config.yaml
num_hidden_layers: 15
hidden_size: 256
num_attention_heads: 2
num_key_value_heads: 1
head_dim: 128
intermediate_size: 832
vocab_size: 950
hidden_act: "swiglu"
norm: "rmsnorm"
norm_place: "pre"
norm_eps: 1e-06
positions: "rope"
rope_theta: 10000.0
rope_fraction: 1.0
qk_norm: false
attn_scale: 0.0884
bias: "all"
tie_word_embeddings: false
parallel_block: false
init: "uniform"
init_std_qkv: 0.0406
init_std_o: 0.00742
init_std_up: 0.0406
init_std_down: 0.00411
optimizer: "adam_variant"
learning_rate: 0.000938
beta1: 0.9
beta2: 0.95
weight_decay: 0.076
lr_head: 0.0104
max_grad_norm: 2.0
warmup_steps: 292
schedule: "wsd"
decay_fraction: 0.826
decay_shape: "sqrt"
final_lr_fraction: 0.1
batch_tokens: 65536
max_seq_len: 512
doc_mask: true
train_tokens: 638600000
max_steps: 9745
dataset: "wikipedia_en"
MLP neurons of a small language model. Each row is named by its layer, matrix (gate and up: input weights; down: output weights) and neuron, and shows model dimensions 144-239. Each number is 200 + 20 x the weight over its row's rms, rounded and kept within 0 to 999. A neuron's up and down rows have the sign that makes its largest values positive.
Before each neuron's rows, "fires on" lists the tokens most often at its 100 highest values on Wikipedia text that the model never trained on. A number after a token or word is its count.

fires on: "ent" 32, "ou" 7, "os" 6, "ly" 6, "al" 6, "ary" 4
L6.gate796,171,202,230,176,240,219,219,188,174,194,220,211,259,198,173,207,220,211,173,185,210,215,172,173,173,214,229,185,207,171,152,164,184,215,181,226,221,188,185,214,181,177,190,197,182,191,235,217,193,185,208,171,213,222,202,229,226,185,183,209,193,183,180,195,216,208,172,185,185,192,181,211,236,206,205,205,167,200,179,202,199,181,216,210,186,195,213,197,197,237,217,188,190,170,210,209
L6.up796,176,199,198,211,188,227,191,193,198,198,198,223,230,209,218,220,210,220,198,219,205,191,191,205,171,190,189,215,171,206,201,235,166,213,217,184,203,167,164,211,195,209,213,169,196,184,168,185,189,217,184,201,224,223,219,240,212,199,157,230,183,228,223,220,178,160,179,182,219,158,210,209,213,215,168,160,174,195,227,183,197,180,188,219,228,185,232,201,235,176,195,217,183,206,194,161
L6.down796,217,214,169,201,212,198,211,201,160,223,219,207,203,181,196,187,233,181,198,232,200,231,199,178,220,190,193,186,195,182,212,171,199,246,171,193,218,229,229,200,217,220,175,220,229,207,221,192,214,189,222,183,202,183,153,203,199,205,207,205,204,168,205,245,203,183,222,235,183,213,192,207,202,183,170,196,222,196,218,207,198,199,194,211,222,206,181,182,214,202,231,186,226,208,224,217

fires on: "n" 27, "y" 22, "g" 21, "b" 10, "C" 5, "k" 4
L4.gate47,189,199,180,177,193,166,182,217,173,229,220,195,212,219,208,188,188,211,189,184,185,209,198,187,200,229,197,190,182,202,212,236,208,217,216,219,187,179,172,200,168,175,220,207,210,200,180,184,187,232,218,206,206,221,176,196,150,207,216,207,207,237,181,205,206,185,181,195,202,227,212,178,201,185,198,208,195,233,214,181,228,189,175,184,183,214,212,200,182,188,179,208,171,207,208,210
L4.up47,166,219,182,199,194,179,234,168,223,187,181,200,185,254,185,212,180,195,206,207,217,233,179,178,201,189,181,207,224,196,209,176,207,179,183,176,184,200,201,224,215,224,212,188,200,222,162,174,175,205,179,220,196,184,222,199,189,216,197,168,252,218,207,198,206,176,186,190,196,223,199,211,174,198,235,220,200,219,192,195,213,177,206,187,190,186,231,205,181,220,197,223,171,228,187,168
L4.down47,184,233,192,205,196,201,157,216,197,193,183,179,191,173,218,219,185,194,179,188,210,207,206,186,194,181,168,204,183,197,214,185,210,208,176,207,213,217,166,241,171,225,178,229,165,214,188,185,207,181,176,219,201,200,184,204,198,236,200,214,235,177,248,188,188,239,193,226,185,188,198,194,193,183,181,203,204,208,180,185,186,242,188,184,212,165,210,200,183,184,204,210,211,161,203,182

fires on: "w" 69, "ü" 8, "r" 7, "ö" 4, "." 4
L3.gate697,201,182,177,214,205,203,227,192,199,223,190,187,245,176,212,211,208,165,213,185,214,197,189,169,218,206,188,175,174,160,203,220,175,166,186,191,166,175,223,190,197,188,207,191,165,225,212,215,221,215,186,197,220,177,197,215,227,154,224,217,209,194,222,235,197,195,205,204,194,192,215,201,184,176,188,161,176,227,179,190,183,206,177,215,188,220,186,192,210,187,183,194,237,204,191,205
L3.up697,236,187,214,183,188,178,169,238,205,188,165,179,236,215,213,168,219,192,201,189,183,193,203,194,197,183,244,213,188,204,187,190,231,170,238,194,197,174,195,213,217,209,231,200,229,179,202,217,211,193,175,211,186,208,199,218,160,214,150,195,219,185,229,177,187,200,226,205,202,196,187,223,207,188,187,183,176,254,185,180,191,189,172,213,208,237,245,196,215,215,211,190,188,203,225,200
L3.down697,187,186,152,179,230,190,214,197,222,177,211,192,209,193,199,192,226,203,198,178,177,194,198,180,190,220,206,179,178,203,164,186,188,197,165,189,172,182,188,210,196,187,214,175,159,227,178,198,219,254,202,206,204,242,167,203,243,180,211,242,179,194,166,216,215,159,218,197,216,223,226,232,181,221,171,204,192,214,214,192,171,166,217,205,220,203,199,223,216,147,196,191,199,180,189,219

fires on: "re" 33, "d" 29, "il" 8, "en" 7, "r" 4
L9.gate73,174,169,181,190,145,220,167,222,199,210,205,188,194,190,217,227,209,195,212,217,244,180,219,207,203,222,211,221,200,185,181,194,171,208,207,218,221,204,207,194,200,210,184,215,184,163,203,191,220,176,205,155,210,216,194,193,194,162,237,212,222,208,212,235,175,192,228,211,215,210,169,196,201,206,198,214,204,223,217,199,186,221,231,230,183,225,189,181,183,193,188,180,197,233,199,191
L9.up73,186,224,192,173,217,163,180,236,179,237,165,208,213,180,216,188,179,222,178,175,180,184,215,223,229,199,207,159,182,186,208,202,199,178,214,189,192,204,222,175,218,206,172,193,163,192,189,197,175,197,196,211,210,212,209,194,177,201,180,174,220,178,203,203,195,169,218,174,160,195,195,198,188,222,202,207,185,192,225,164,186,208,155,168,217,215,175,233,215,166,213,160,234,179,198,197
L9.down73,173,214,183,205,198,193,211,198,196,177,188,205,175,212,200,201,214,209,224,196,232,210,234,193,194,138,210,180,240,216,188,179,214,209,207,211,210,231,182,204,207,180,215,208,210,250,213,196,230,187,205,211,194,159,201,187,195,204,204,214,255,208,221,227,198,210,178,254,212,194,214,173,194,205,194,169,230,210,192,171,183,180,217,201,189,183,218,186,217,201,184,170,191,198,208,207

fires on: "st" 42, "et" 31, "ç" 6, "ó" 6, "-" 4, "est" 4
L2.gate288,204,206,180,174,231,182,198,229,194,219,198,218,183,199,198,199,185,196,186,239,213,238,211,207,198,175,211,196,192,180,222,208,166,160,204,192,196,211,190,174,236,217,212,189,212,172,187,183,192,184,211,168,190,190,206,205,208,198,238,183,224,186,200,200,213,210,206,225,208,205,174,161,226,190,212,198,206,178,203,175,193,169,209,197,217,181,201,181,192,206,177,207,193,177,209,214
L2.up288,187,179,157,151,205,201,199,232,223,136,197,194,208,197,201,146,183,197,187,187,176,187,201,222,213,173,202,245,210,186,213,211,193,225,196,221,187,203,224,221,214,203,207,227,235,206,204,182,185,205,203,214,180,203,206,204,205,224,188,188,187,225,217,175,223,242,209,186,194,221,191,202,211,208,206,205,210,187,177,203,229,230,189,173,207,184,198,225,186,189,203,190,202,209,216,192
L2.down288,203,186,215,181,203,229,198,206,202,194,203,180,203,171,187,187,198,211,190,175,183,202,201,183,188,201,181,223,200,251,210,207,200,229,193,195,175,232,171,189,217,200,191,212,215,176,223,183,187,174,191,193,196,192,203,234,213,239,205,161,188,200,222,203,200,182,219,181,200,209,197,203,229,228,211,198,190,190,218,204,186,177,208,217,215,182,203,188,151,185,205,199,197,223,217,204

fires on: " R" 55, "R" 17, " v" 10, " e" 6, " St" 4
L3.gate731,178,212,186,204,234,168,191,228,211,211,194,205,216,232,215,197,203,203,191,180,196,190,218,176,197,195,182,227,195,211,199,217,178,172,193,216,225,210,193,240,212,206,227,210,218,200,185,193,196,174,192,201,214,194,220,237,206,177,234,218,209,210,212,192,184,183,213,203,198,167,234,203,201,234,197,186,205,190,184,208,232,187,201,184,193,192,209,186,206,181,163,214,216,194,177,178
L3.up731,185,188,205,242,191,226,207,197,167,186,203,210,187,212,227,194,253,223,215,199,208,203,226,165,179,221,144,220,223,214,170,220,206,193,215,192,182,162,207,186,200,233,209,205,195,194,166,174,202,206,249,200,186,170,182,200,219,189,206,178,195,169,190,214,197,178,176,176,221,211,206,221,163,188,199,206,208,187,161,217,243,203,196,195,194,180,189,222,246,199,205,191,236,179,198,180
L3.down731,218,176,209,227,177,218,211,173,198,183,209,196,175,184,205,197,241,206,199,201,219,210,217,210,163,198,190,194,244,214,197,219,222,221,200,181,209,97,179,181,205,220,185,195,140,197,196,202,206,217,208,210,173,190,175,171,215,211,161,151,208,190,190,197,209,182,199,173,221,214,176,219,203,180,202,215,210,188,188,207,213,206,205,223,208,195,176,215,227,206,226,186,243,218,242,218

fires on: "." 51, "r" 28, "d" 8, "as" 4
L4.gate265,224,213,168,211,217,180,231,208,204,187,184,212,180,216,196,185,182,169,220,187,204,239,178,181,226,189,207,195,224,199,182,213,144,198,202,199,182,197,219,184,234,222,177,204,182,234,208,214,207,186,213,207,203,198,195,232,228,209,187,218,185,215,213,172,233,221,206,194,204,239,215,173,200,183,167,202,198,217,187,162,198,202,172,200,197,180,193,207,176,207,157,214,244,218,191,204
L4.up265,217,200,205,213,191,196,220,195,198,215,164,238,215,221,198,190,209,193,211,186,236,180,203,169,207,187,198,175,198,181,192,213,195,234,222,175,217,167,201,197,203,199,169,220,230,200,191,220,214,185,215,249,189,200,184,203,205,192,199,186,218,192,192,177,202,229,225,180,172,192,197,184,230,196,217,228,196,208,137,194,229,195,194,194,223,200,196,200,217,182,191,193,188,192,216,203
L4.down265,190,204,205,166,183,184,202,209,216,182,219,208,179,202,199,206,156,187,218,202,230,223,176,216,197,194,226,202,185,219,219,199,195,229,212,227,200,166,221,190,229,184,188,197,197,226,194,211,203,188,198,212,226,204,207,185,204,179,183,162,202,215,198,188,217,195,223,235,186,245,272,216,168,197,201,238,198,188,229,183,161,210,186,213,192,191,170,210,233,196,240,184,206,185,228,214

fires on: "re" 40, "an" 20, "il" 15, "ay" 7, "ir" 6, "al" 4
L6.gate324,221,211,213,169,184,185,173,236,165,198,198,200,207,214,202,202,224,194,173,201,205,199,212,190,220,188,163,186,207,177,170,188,185,189,186,207,191,202,195,201,180,213,191,220,192,172,200,183,182,187,193,205,207,241,224,214,183,213,201,207,177,205,198,201,216,221,207,194,189,183,169,194,178,197,214,193,227,186,192,188,183,169,165,184,210,208,190,184,146,184,195,219,178,226,178,203
L6.up324,197,233,186,171,195,176,166,216,193,195,189,202,200,199,217,197,170,234,184,185,168,199,209,208,236,219,208,200,219,231,211,201,213,151,212,166,228,189,176,173,208,176,207,224,182,186,190,221,212,208,216,179,218,206,180,152,165,218,244,179,209,172,197,221,229,178,218,246,198,231,213,225,178,184,229,182,179,192,229,201,215,245,170,217,233,172,221,205,221,211,219,189,196,205,192,205
L6.down324,176,216,190,206,178,205,187,225,201,196,197,237,242,214,164,191,210,182,187,217,229,212,252,205,183,179,217,197,177,235,180,167,238,173,188,240,192,188,203,199,158,202,192,220,185,191,171,181,188,211,193,191,186,190,151,196,188,192,214,211,195,210,224,199,224,214,201,171,187,218,220,189,190,209,217,183,175,186,163,171,204,198,202,205,220,171,213,198,215,204,215,159,183,191,236,189

fires on: "m" 48, "ag" 14, "ed" 9, "Q" 7, "om" 5, "le" 5
L5.gate784,156,163,179,196,233,211,170,193,222,217,216,193,210,216,191,195,196,170,191,219,196,236,172,187,204,193,221,217,202,204,218,210,213,171,219,215,190,174,179,182,173,218,179,182,200,207,173,238,215,222,212,196,179,204,174,193,200,218,210,187,208,221,231,187,192,190,181,190,160,203,222,203,196,221,224,191,200,180,201,189,200,191,196,169,157,197,247,151,231,201,178,194,180,167,194,202
L5.up784,181,244,194,170,189,194,170,222,204,181,192,215,198,156,172,224,222,197,212,209,219,179,184,182,183,227,196,183,213,219,199,232,217,189,219,224,182,187,215,201,217,199,231,216,217,193,218,198,191,197,192,187,160,194,189,215,202,185,194,167,210,201,221,175,222,197,195,182,216,178,208,188,242,215,202,200,180,179,195,216,182,211,235,192,165,217,213,186,176,203,218,230,161,232,231,189
L5.down784,182,210,199,200,189,200,217,193,222,220,215,210,237,173,214,211,183,219,224,200,192,214,225,204,191,215,228,214,209,218,177,202,189,200,210,207,208,194,217,169,197,174,226,217,184,195,200,204,188,220,201,220,203,174,243,187,202,204,221,129,223,190,201,181,175,203,186,141,192,184,183,209,220,190,190,219,180,193,198,203,166,188,202,205,208,196,243,176,207,188,200,222,229,197,172,195

fires on: "an" 18, "m" 12, "h" 11, "ian" 7, "ur" 6, "ic" 6
L9.gate402,195,196,206,215,168,205,152,218,199,224,227,197,250,177,220,191,190,186,207,203,184,223,183,176,175,217,194,181,188,168,198,171,176,173,204,214,197,189,219,218,208,179,181,244,218,214,247,210,207,200,192,188,174,183,221,200,228,180,234,238,192,214,182,208,222,233,189,188,203,177,198,223,158,201,197,206,211,208,241,176,219,204,211,204,182,201,180,174,192,191,181,199,190,185,195,176
L9.up402,175,212,249,207,199,195,208,197,218,254,192,194,211,189,216,205,195,200,224,223,208,237,165,182,183,198,231,231,189,178,235,151,198,206,173,211,225,191,218,161,205,188,171,186,211,212,187,235,181,209,230,222,159,168,226,197,184,199,208,202,163,179,215,182,199,191,232,207,175,230,232,207,173,189,163,228,185,247,208,238,228,235,240,208,193,193,226,215,170,205,232,183,199,211,180,201
L9.down402,216,207,190,215,177,217,200,181,198,206,220,172,193,224,193,176,196,207,225,182,216,196,182,217,219,196,211,170,235,232,175,203,185,212,181,183,178,200,200,223,209,209,209,205,182,193,220,196,199,198,171,220,204,204,204,164,196,171,219,198,154,171,199,203,204,187,191,218,209,204,197,247,186,172,208,189,210,178,196,156,187,195,193,190,206,221,177,208,209,216,192,198,244,199,220,156

fires on: "ic" 56, "-" 18, " to" 5
L12.gate156,191,192,194,170,215,197,210,224,197,200,199,183,220,188,186,175,211,222,192,212,186,212,214,211,216,204,243,234,200,205,247,184,185,230,218,207,207,213,155,232,202,177,210,234,220,213,199,165,204,214,197,202,220,189,231,205,197,224,171,221,168,225,179,213,238,173,227,221,202,201,182,191,195,175,197,234,201,170,220,230,207,201,215,181,175,186,205,184,157,210,208,192,186,194,183,220
L12.up156,196,191,226,199,184,185,210,205,181,231,183,207,196,194,213,242,239,226,197,196,203,225,182,202,173,169,210,216,224,162,199,192,166,190,200,201,204,194,213,209,230,204,188,195,192,211,188,205,190,175,186,179,153,178,183,179,172,186,226,215,199,234,209,202,167,203,191,198,209,202,237,223,169,200,162,215,184,233,196,181,193,208,207,231,210,221,171,186,230,197,228,167,159,195,195,192
L12.down156,196,223,188,206,229,223,216,201,204,185,172,183,191,196,186,196,188,198,216,237,195,197,195,208,215,220,169,175,198,213,194,163,200,206,168,220,201,201,192,201,215,201,221,198,220,168,197,214,195,195,202,214,251,202,207,203,187,216,213,170,165,213,217,210,200,187,218,155,230,210,184,230,182,169,187,194,241,203,197,204,186,203,179,184,250,255,178,219,226,194,215,192,209,192,201,173

fires on: "on" 18, "s" 13, "ag" 7, "re" 7, "ar" 6
L9.gate210,180,193,203,182,238,168,196,208,201,244,205,192,239,209,204,208,199,227,210,231,199,198,176,182,196,180,194,197,212,191,198,213,161,172,209,250,220,217,201,186,206,205,204,170,219,229,214,244,174,196,216,228,188,179,229,189,241,220,151,237,199,223,189,176,196,159,226,232,199,164,182,176,190,204,185,178,211,193,217,186,202,190,167,194,190,196,227,199,177,194,166,204,230,163,194,194
L9.up210,209,159,182,189,214,211,186,216,207,189,194,225,221,220,204,213,201,233,169,208,208,194,188,184,158,182,147,203,224,197,223,189,216,162,192,200,209,196,232,183,201,198,184,214,186,233,190,171,179,174,243,218,166,180,237,210,189,194,202,169,200,190,182,190,176,208,193,208,220,222,207,195,167,199,224,236,201,223,205,201,185,196,220,181,211,190,220,184,200,173,208,219,176,202,171,220
L9.down210,220,228,218,201,182,184,216,195,219,172,214,188,156,166,195,179,187,215,195,172,194,225,197,205,205,209,185,209,174,194,209,189,189,198,187,218,199,181,168,210,216,241,194,239,157,183,183,189,234,184,183,177,229,211,154,190,215,204,256,201,190,195,207,253,216,209,199,218,198,228,199,201,201,201,214,196,180,199,208,203,212,176,218,210,178,199,206,218,213,201,235,191,222,180,198,200

fires on: "e" 61, "h" 8, "p" 8, "i" 7, "b" 7
L6.gate788,208,190,188,193,212,214,160,211,215,221,195,178,216,159,222,213,191,197,187,179,182,175,188,205,179,197,182,209,223,182,211,221,214,228,225,177,215,227,180,177,205,186,210,230,202,159,158,229,209,202,183,206,215,223,227,224,214,210,163,161,192,191,212,205,238,227,190,193,182,198,184,205,213,194,189,195,165,196,185,182,194,231,142,210,215,170,177,172,205,207,203,194,191,205,187,228
L6.up788,199,208,194,232,212,205,186,166,180,206,226,212,175,235,214,215,194,196,208,224,204,162,219,225,202,190,226,198,164,193,182,177,195,224,213,176,210,166,220,235,197,201,202,224,200,187,193,216,196,202,210,184,235,197,201,191,186,227,221,217,177,180,166,161,198,159,230,179,177,155,233,175,195,158,191,215,241,206,183,214,175,212,193,213,182,179,231,206,222,202,196,176,215,184,237,170
L6.down788,190,211,205,186,191,193,215,205,190,219,182,208,165,193,224,213,209,204,174,220,216,237,235,228,192,215,251,197,201,217,184,205,200,174,189,256,192,205,184,167,211,176,198,219,188,210,172,206,208,166,182,192,221,184,187,190,210,171,183,210,161,196,195,196,156,180,206,189,206,219,178,223,190,185,190,204,195,192,212,195,157,178,208,206,178,204,242,204,212,191,232,225,165,202,195,210

fires on: "\n" 55, " |" 34, "il" 5
L5.gate335,220,221,197,168,200,222,160,191,223,215,184,198,230,218,164,206,238,189,189,190,148,207,208,198,196,217,205,164,196,189,162,203,224,209,209,204,179,194,184,196,203,197,202,228,185,206,236,173,197,155,240,210,215,197,180,183,189,202,206,251,213,190,205,175,188,205,201,177,198,192,223,202,243,181,208,209,172,201,181,205,210,200,186,208,197,223,207,214,208,246,227,227,178,204,222,214
L5.up335,183,143,219,233,197,192,201,208,182,212,192,202,240,204,212,231,177,163,175,165,207,170,208,195,214,186,204,168,171,226,182,184,207,211,203,188,185,204,207,194,217,213,189,185,210,184,202,208,184,200,194,232,206,179,190,223,217,244,208,229,223,213,180,209,173,195,173,211,207,184,173,212,181,214,170,208,208,193,214,210,201,202,197,209,220,207,205,231,218,222,226,212,193,162,192,213
L5.down335,199,195,193,226,193,232,231,208,160,199,215,183,177,216,201,176,196,195,194,173,174,218,230,186,181,207,186,199,190,181,235,176,185,188,197,164,223,202,223,203,184,196,192,245,224,169,199,161,193,207,179,189,217,212,209,205,206,219,169,181,174,206,159,216,158,211,177,238,147,189,189,209,176,190,157,191,194,191,190,187,194,201,217,188,225,171,186,184,220,224,164,201,195,242,195,192

fires on: "\n" 49, " T" 29, " B" 5, "D" 4
L3.gate145,207,158,211,168,199,221,162,203,197,223,192,186,182,220,188,224,212,225,156,185,212,183,217,183,208,187,211,186,203,200,201,200,197,225,185,229,175,194,202,209,221,201,213,158,213,179,212,186,211,198,245,203,210,201,188,181,204,197,250,224,227,200,200,175,169,182,190,178,184,218,221,209,216,192,186,190,218,156,173,186,192,208,187,187,170,179,249,184,243,203,219,177,185,204,206,182
L3.up145,200,152,230,217,172,188,186,190,211,194,190,187,231,173,161,194,220,183,196,207,205,235,217,197,223,192,209,219,206,230,224,172,200,194,209,237,185,176,225,193,195,228,162,181,146,192,229,180,185,214,180,205,231,200,201,192,216,224,216,238,172,202,237,201,205,203,190,184,221,207,173,174,210,225,202,202,191,232,236,206,212,196,202,174,186,195,203,183,210,223,200,200,184,194,219,207
L3.down145,200,192,217,192,181,190,210,211,196,197,208,192,206,186,197,214,215,191,195,160,195,250,228,181,187,228,201,198,167,203,183,203,180,202,220,190,169,189,205,241,214,195,217,237,208,180,226,187,187,181,249,198,217,195,190,212,203,191,177,174,189,232,200,196,227,206,196,213,202,198,212,198,215,213,167,226,196,208,194,182,210,207,189,195,224,196,159,184,187,242,202,203,222,227,188,181

fires on: "r" 62, "ir" 22, "il" 9, "u" 6
L3.gate110,189,199,194,190,202,205,202,187,227,191,212,215,238,218,176,204,216,192,216,170,234,216,224,204,190,234,173,180,223,239,201,214,139,183,176,190,201,224,208,174,192,189,217,208,182,174,222,192,183,183,171,212,195,198,190,223,170,171,199,169,210,223,201,219,191,190,200,191,176,228,199,193,175,206,160,217,199,180,229,181,166,199,232,236,208,197,200,194,172,224,186,172,168,207,233,158
L3.up110,173,218,201,165,215,188,200,194,181,216,204,164,156,144,210,209,207,205,207,219,180,189,202,177,169,237,218,179,186,184,201,222,219,194,189,209,187,184,220,220,179,212,180,180,214,207,219,178,204,203,237,223,241,201,224,219,199,180,178,222,179,188,224,192,217,219,184,168,198,200,245,223,175,200,216,175,161,215,197,210,177,226,170,199,223,219,182,245,170,180,217,198,225,206,170,163
L3.down110,180,137,199,202,195,217,216,197,208,235,172,234,218,236,206,187,181,187,175,180,200,216,236,225,214,173,186,202,234,198,171,193,201,168,184,193,210,178,198,223,202,206,210,184,233,215,212,161,200,182,201,207,189,197,242,187,214,195,204,205,206,236,213,202,187,193,206,194,213,229,206,187,194,210,176,170,213,227,219,170,205,194,214,214,210,176,191,196,249,218,219,196,226,211,180,205

fires on: "st" 84, "re" 9
L2.gate204,161,194,184,177,183,210,213,233,185,199,183,226,198,215,197,213,188,183,236,224,203,213,217,215,185,179,180,190,195,190,191,221,205,153,178,221,218,179,205,207,202,195,198,173,179,166,207,178,188,188,240,209,200,186,212,201,215,202,200,216,235,195,191,191,162,189,191,202,204,177,188,181,230,196,226,206,228,173,205,196,221,166,251,209,189,199,214,201,203,169,166,214,239,186,196,210
L2.up204,185,240,195,179,196,201,201,184,160,211,202,220,225,182,214,149,233,217,209,199,236,173,215,187,186,203,209,180,204,191,204,205,210,183,187,222,177,198,196,210,213,186,195,206,193,210,211,179,148,190,218,203,223,202,216,228,214,171,180,187,206,198,199,181,162,174,196,196,212,204,191,188,219,201,215,202,187,203,181,190,197,236,208,207,204,163,232,203,194,175,223,166,186,201,207,237
L2.down204,178,208,186,182,180,199,199,171,174,189,167,226,186,171,221,220,198,190,147,175,197,215,229,191,172,213,236,165,197,182,193,218,178,195,197,218,202,194,197,194,227,222,172,231,205,184,173,172,184,173,173,181,194,206,184,172,189,249,188,238,176,197,194,209,178,216,210,228,223,234,227,213,171,187,200,210,184,183,215,219,199,234,208,180,209,192,161,188,194,215,210,178,210,200,224,185

fires on: "s" 89, " v" 5
L3.gate132,195,222,234,199,186,191,191,178,235,210,223,184,192,215,234,215,203,184,172,186,193,221,197,214,226,198,211,217,210,190,210,189,222,176,167,167,206,162,161,178,196,196,186,178,194,207,178,177,197,224,200,185,184,184,203,207,181,200,226,189,258,227,182,199,212,199,223,208,214,180,209,210,204,177,221,209,199,193,200,163,195,242,192,177,197,217,201,160,187,203,174,172,202,214,189,172
L3.up132,219,185,155,233,208,206,196,221,211,244,192,180,177,173,218,214,209,201,207,211,197,212,216,215,193,192,172,230,170,216,206,231,210,188,210,167,193,163,192,167,213,205,176,177,239,214,189,190,196,186,215,221,180,227,185,195,221,195,197,237,232,211,202,219,215,211,193,205,227,188,176,168,193,221,207,212,209,206,153,208,208,196,185,208,210,194,199,204,227,213,199,203,197,169,226,165
L3.down132,248,180,207,211,187,201,181,186,142,175,182,192,188,169,165,155,230,234,198,199,195,199,166,202,193,194,190,212,219,197,193,190,173,211,215,184,174,205,189,208,204,206,177,186,198,190,226,206,222,199,188,214,180,211,203,219,194,221,191,171,207,173,179,214,187,203,198,210,242,205,163,227,197,189,167,214,207,237,192,229,205,214,224,211,198,227,179,194,208,225,221,215,207,237,221,203

fires on: "am" 22, "le" 19, "om" 16, "our" 10, "ing" 8, "er" 6
L6.gate695,225,192,179,227,216,180,188,203,204,208,176,191,234,185,202,216,185,188,202,213,203,190,202,239,210,191,220,212,184,172,200,210,203,190,228,202,205,172,232,189,202,228,185,194,186,242,230,204,183,191,210,196,172,213,191,216,199,167,186,210,202,204,192,189,170,185,205,190,193,174,196,203,247,222,199,198,211,191,231,178,230,214,232,187,192,223,247,186,224,201,156,225,172,211,226,218
L6.up695,194,225,184,195,205,169,168,189,233,221,216,225,214,189,183,229,176,197,206,235,186,206,218,188,207,212,191,159,183,215,224,210,186,169,172,212,207,231,218,210,207,205,240,202,207,198,190,182,204,211,210,176,190,183,163,195,175,197,188,188,186,231,211,198,190,176,164,174,214,187,219,220,246,200,200,194,182,174,189,213,230,207,200,178,193,225,239,227,193,160,219,191,217,237,195,178
L6.down695,222,183,227,170,196,188,200,187,226,171,220,197,209,212,239,205,214,220,188,198,184,206,198,188,214,200,186,179,177,198,198,217,161,188,201,186,202,211,197,195,195,201,190,174,192,210,192,195,187,210,197,201,219,237,182,179,199,212,198,192,205,195,199,196,208,199,182,224,209,185,186,178,204,195,226,183,223,168,195,182,181,208,186,173,169,239,230,194,236,217,182,197,184,185,214,187

fires on: "ent" 25, "ion" 20, "is" 15, "it" 9, "j" 8, "ary" 6
L4.gate173,245,210,216,203,222,204,183,205,172,201,209,217,169,188,199,233,167,216,210,206,198,223,211,220,172,212,200,197,167,198,194,187,211,210,170,230,223,182,202,252,201,199,210,241,196,169,214,176,215,178,185,194,205,235,241,219,204,188,210,188,197,208,208,175,218,220,160,225,224,189,168,195,201,190,217,188,205,177,173,152,204,203,223,227,193,221,203,201,191,232,212,199,220,179,190,234
L4.up173,186,200,178,208,224,205,212,169,196,160,217,233,219,183,219,188,213,214,191,238,165,188,209,179,237,211,210,234,166,225,160,221,190,186,187,219,225,229,191,205,214,189,195,188,186,180,198,161,173,187,189,215,236,202,210,207,225,197,208,240,200,186,212,233,204,203,227,203,229,213,194,173,192,216,190,191,205,194,186,212,184,164,225,201,227,193,212,234,208,209,216,212,225,200,191,167
L4.down173,171,210,184,197,204,207,185,175,163,206,228,186,200,190,159,218,193,194,227,188,214,206,173,178,212,236,168,229,213,235,194,203,206,202,191,185,217,241,177,226,205,220,196,196,227,204,221,187,167,175,192,183,218,212,223,197,180,239,212,213,196,184,188,219,219,216,159,196,182,206,210,189,184,173,211,226,207,174,191,167,219,191,235,204,179,209,188,223,175,202,205,220,202,160,236,201

fires on: "n" 29, "y" 17, "is" 8, "p" 5, "t" 5, "e" 4
L9.gate650,206,207,196,189,213,212,168,194,197,232,227,170,187,246,181,197,187,182,231,131,192,199,217,186,223,225,179,197,201,184,226,213,178,228,208,230,176,189,196,196,164,214,232,213,227,204,186,246,193,182,216,199,214,223,227,204,186,231,213,207,183,237,169,168,150,186,218,184,201,220,203,175,223,207,209,228,199,211,181,211,205,217,186,200,189,215,195,227,200,192,218,179,199,178,198,165
L9.up650,197,199,187,204,184,232,221,205,200,192,186,220,196,244,222,203,203,171,205,201,206,211,209,211,203,196,176,204,182,236,208,177,230,194,218,201,220,184,207,210,214,182,183,180,235,210,211,212,177,229,177,203,213,184,208,178,200,211,217,226,190,199,197,194,199,177,214,187,222,181,230,189,174,185,203,198,209,227,151,208,187,200,157,205,188,173,228,219,195,200,206,193,205,166,189,169
L9.down650,167,225,196,164,176,190,224,195,215,197,171,189,174,182,197,206,191,210,216,165,183,199,230,224,173,236,179,202,216,174,201,201,200,191,215,205,203,210,204,162,200,219,167,175,210,200,176,201,210,181,221,204,210,181,186,222,210,201,196,217,172,198,215,195,200,206,218,230,221,200,182,219,220,180,179,185,199,206,212,224,164,226,219,197,199,201,210,213,200,158,214,173,174,208,190,205

fires on: "as" 32, "r" 21, "re" 16, "p" 7
L4.gate216,252,201,232,214,195,196,194,221,209,237,184,190,184,239,187,193,222,200,208,197,206,221,206,203,243,224,192,195,180,207,180,195,186,206,172,238,184,188,201,223,164,195,201,203,190,222,189,202,223,200,230,156,174,223,209,185,187,180,238,180,170,230,184,245,169,205,228,205,198,201,225,180,238,215,218,209,196,188,190,193,208,230,200,204,179,209,220,199,173,214,185,148,203,192,195,184
L4.up216,204,187,183,150,201,182,172,222,199,206,178,216,211,202,215,171,201,237,249,182,215,228,204,188,238,214,196,152,191,189,175,239,207,179,218,199,197,203,183,216,217,178,205,184,217,196,231,185,234,184,207,185,211,222,210,225,172,215,198,186,223,198,183,185,212,209,201,196,198,183,191,207,211,199,174,187,163,223,228,177,224,225,183,183,183,213,189,216,204,183,223,188,213,179,239,202
L4.down216,185,215,199,204,213,224,179,204,248,172,210,226,194,202,167,206,194,194,179,191,208,149,221,219,185,190,244,183,172,167,222,199,204,181,201,229,179,198,179,181,170,251,226,208,197,195,207,175,170,196,202,197,221,191,186,213,231,192,201,198,229,216,209,220,192,223,188,201,192,199,224,177,200,198,227,166,224,197,170,185,223,160,197,210,207,170,197,199,205,172,208,183,192,182,202,194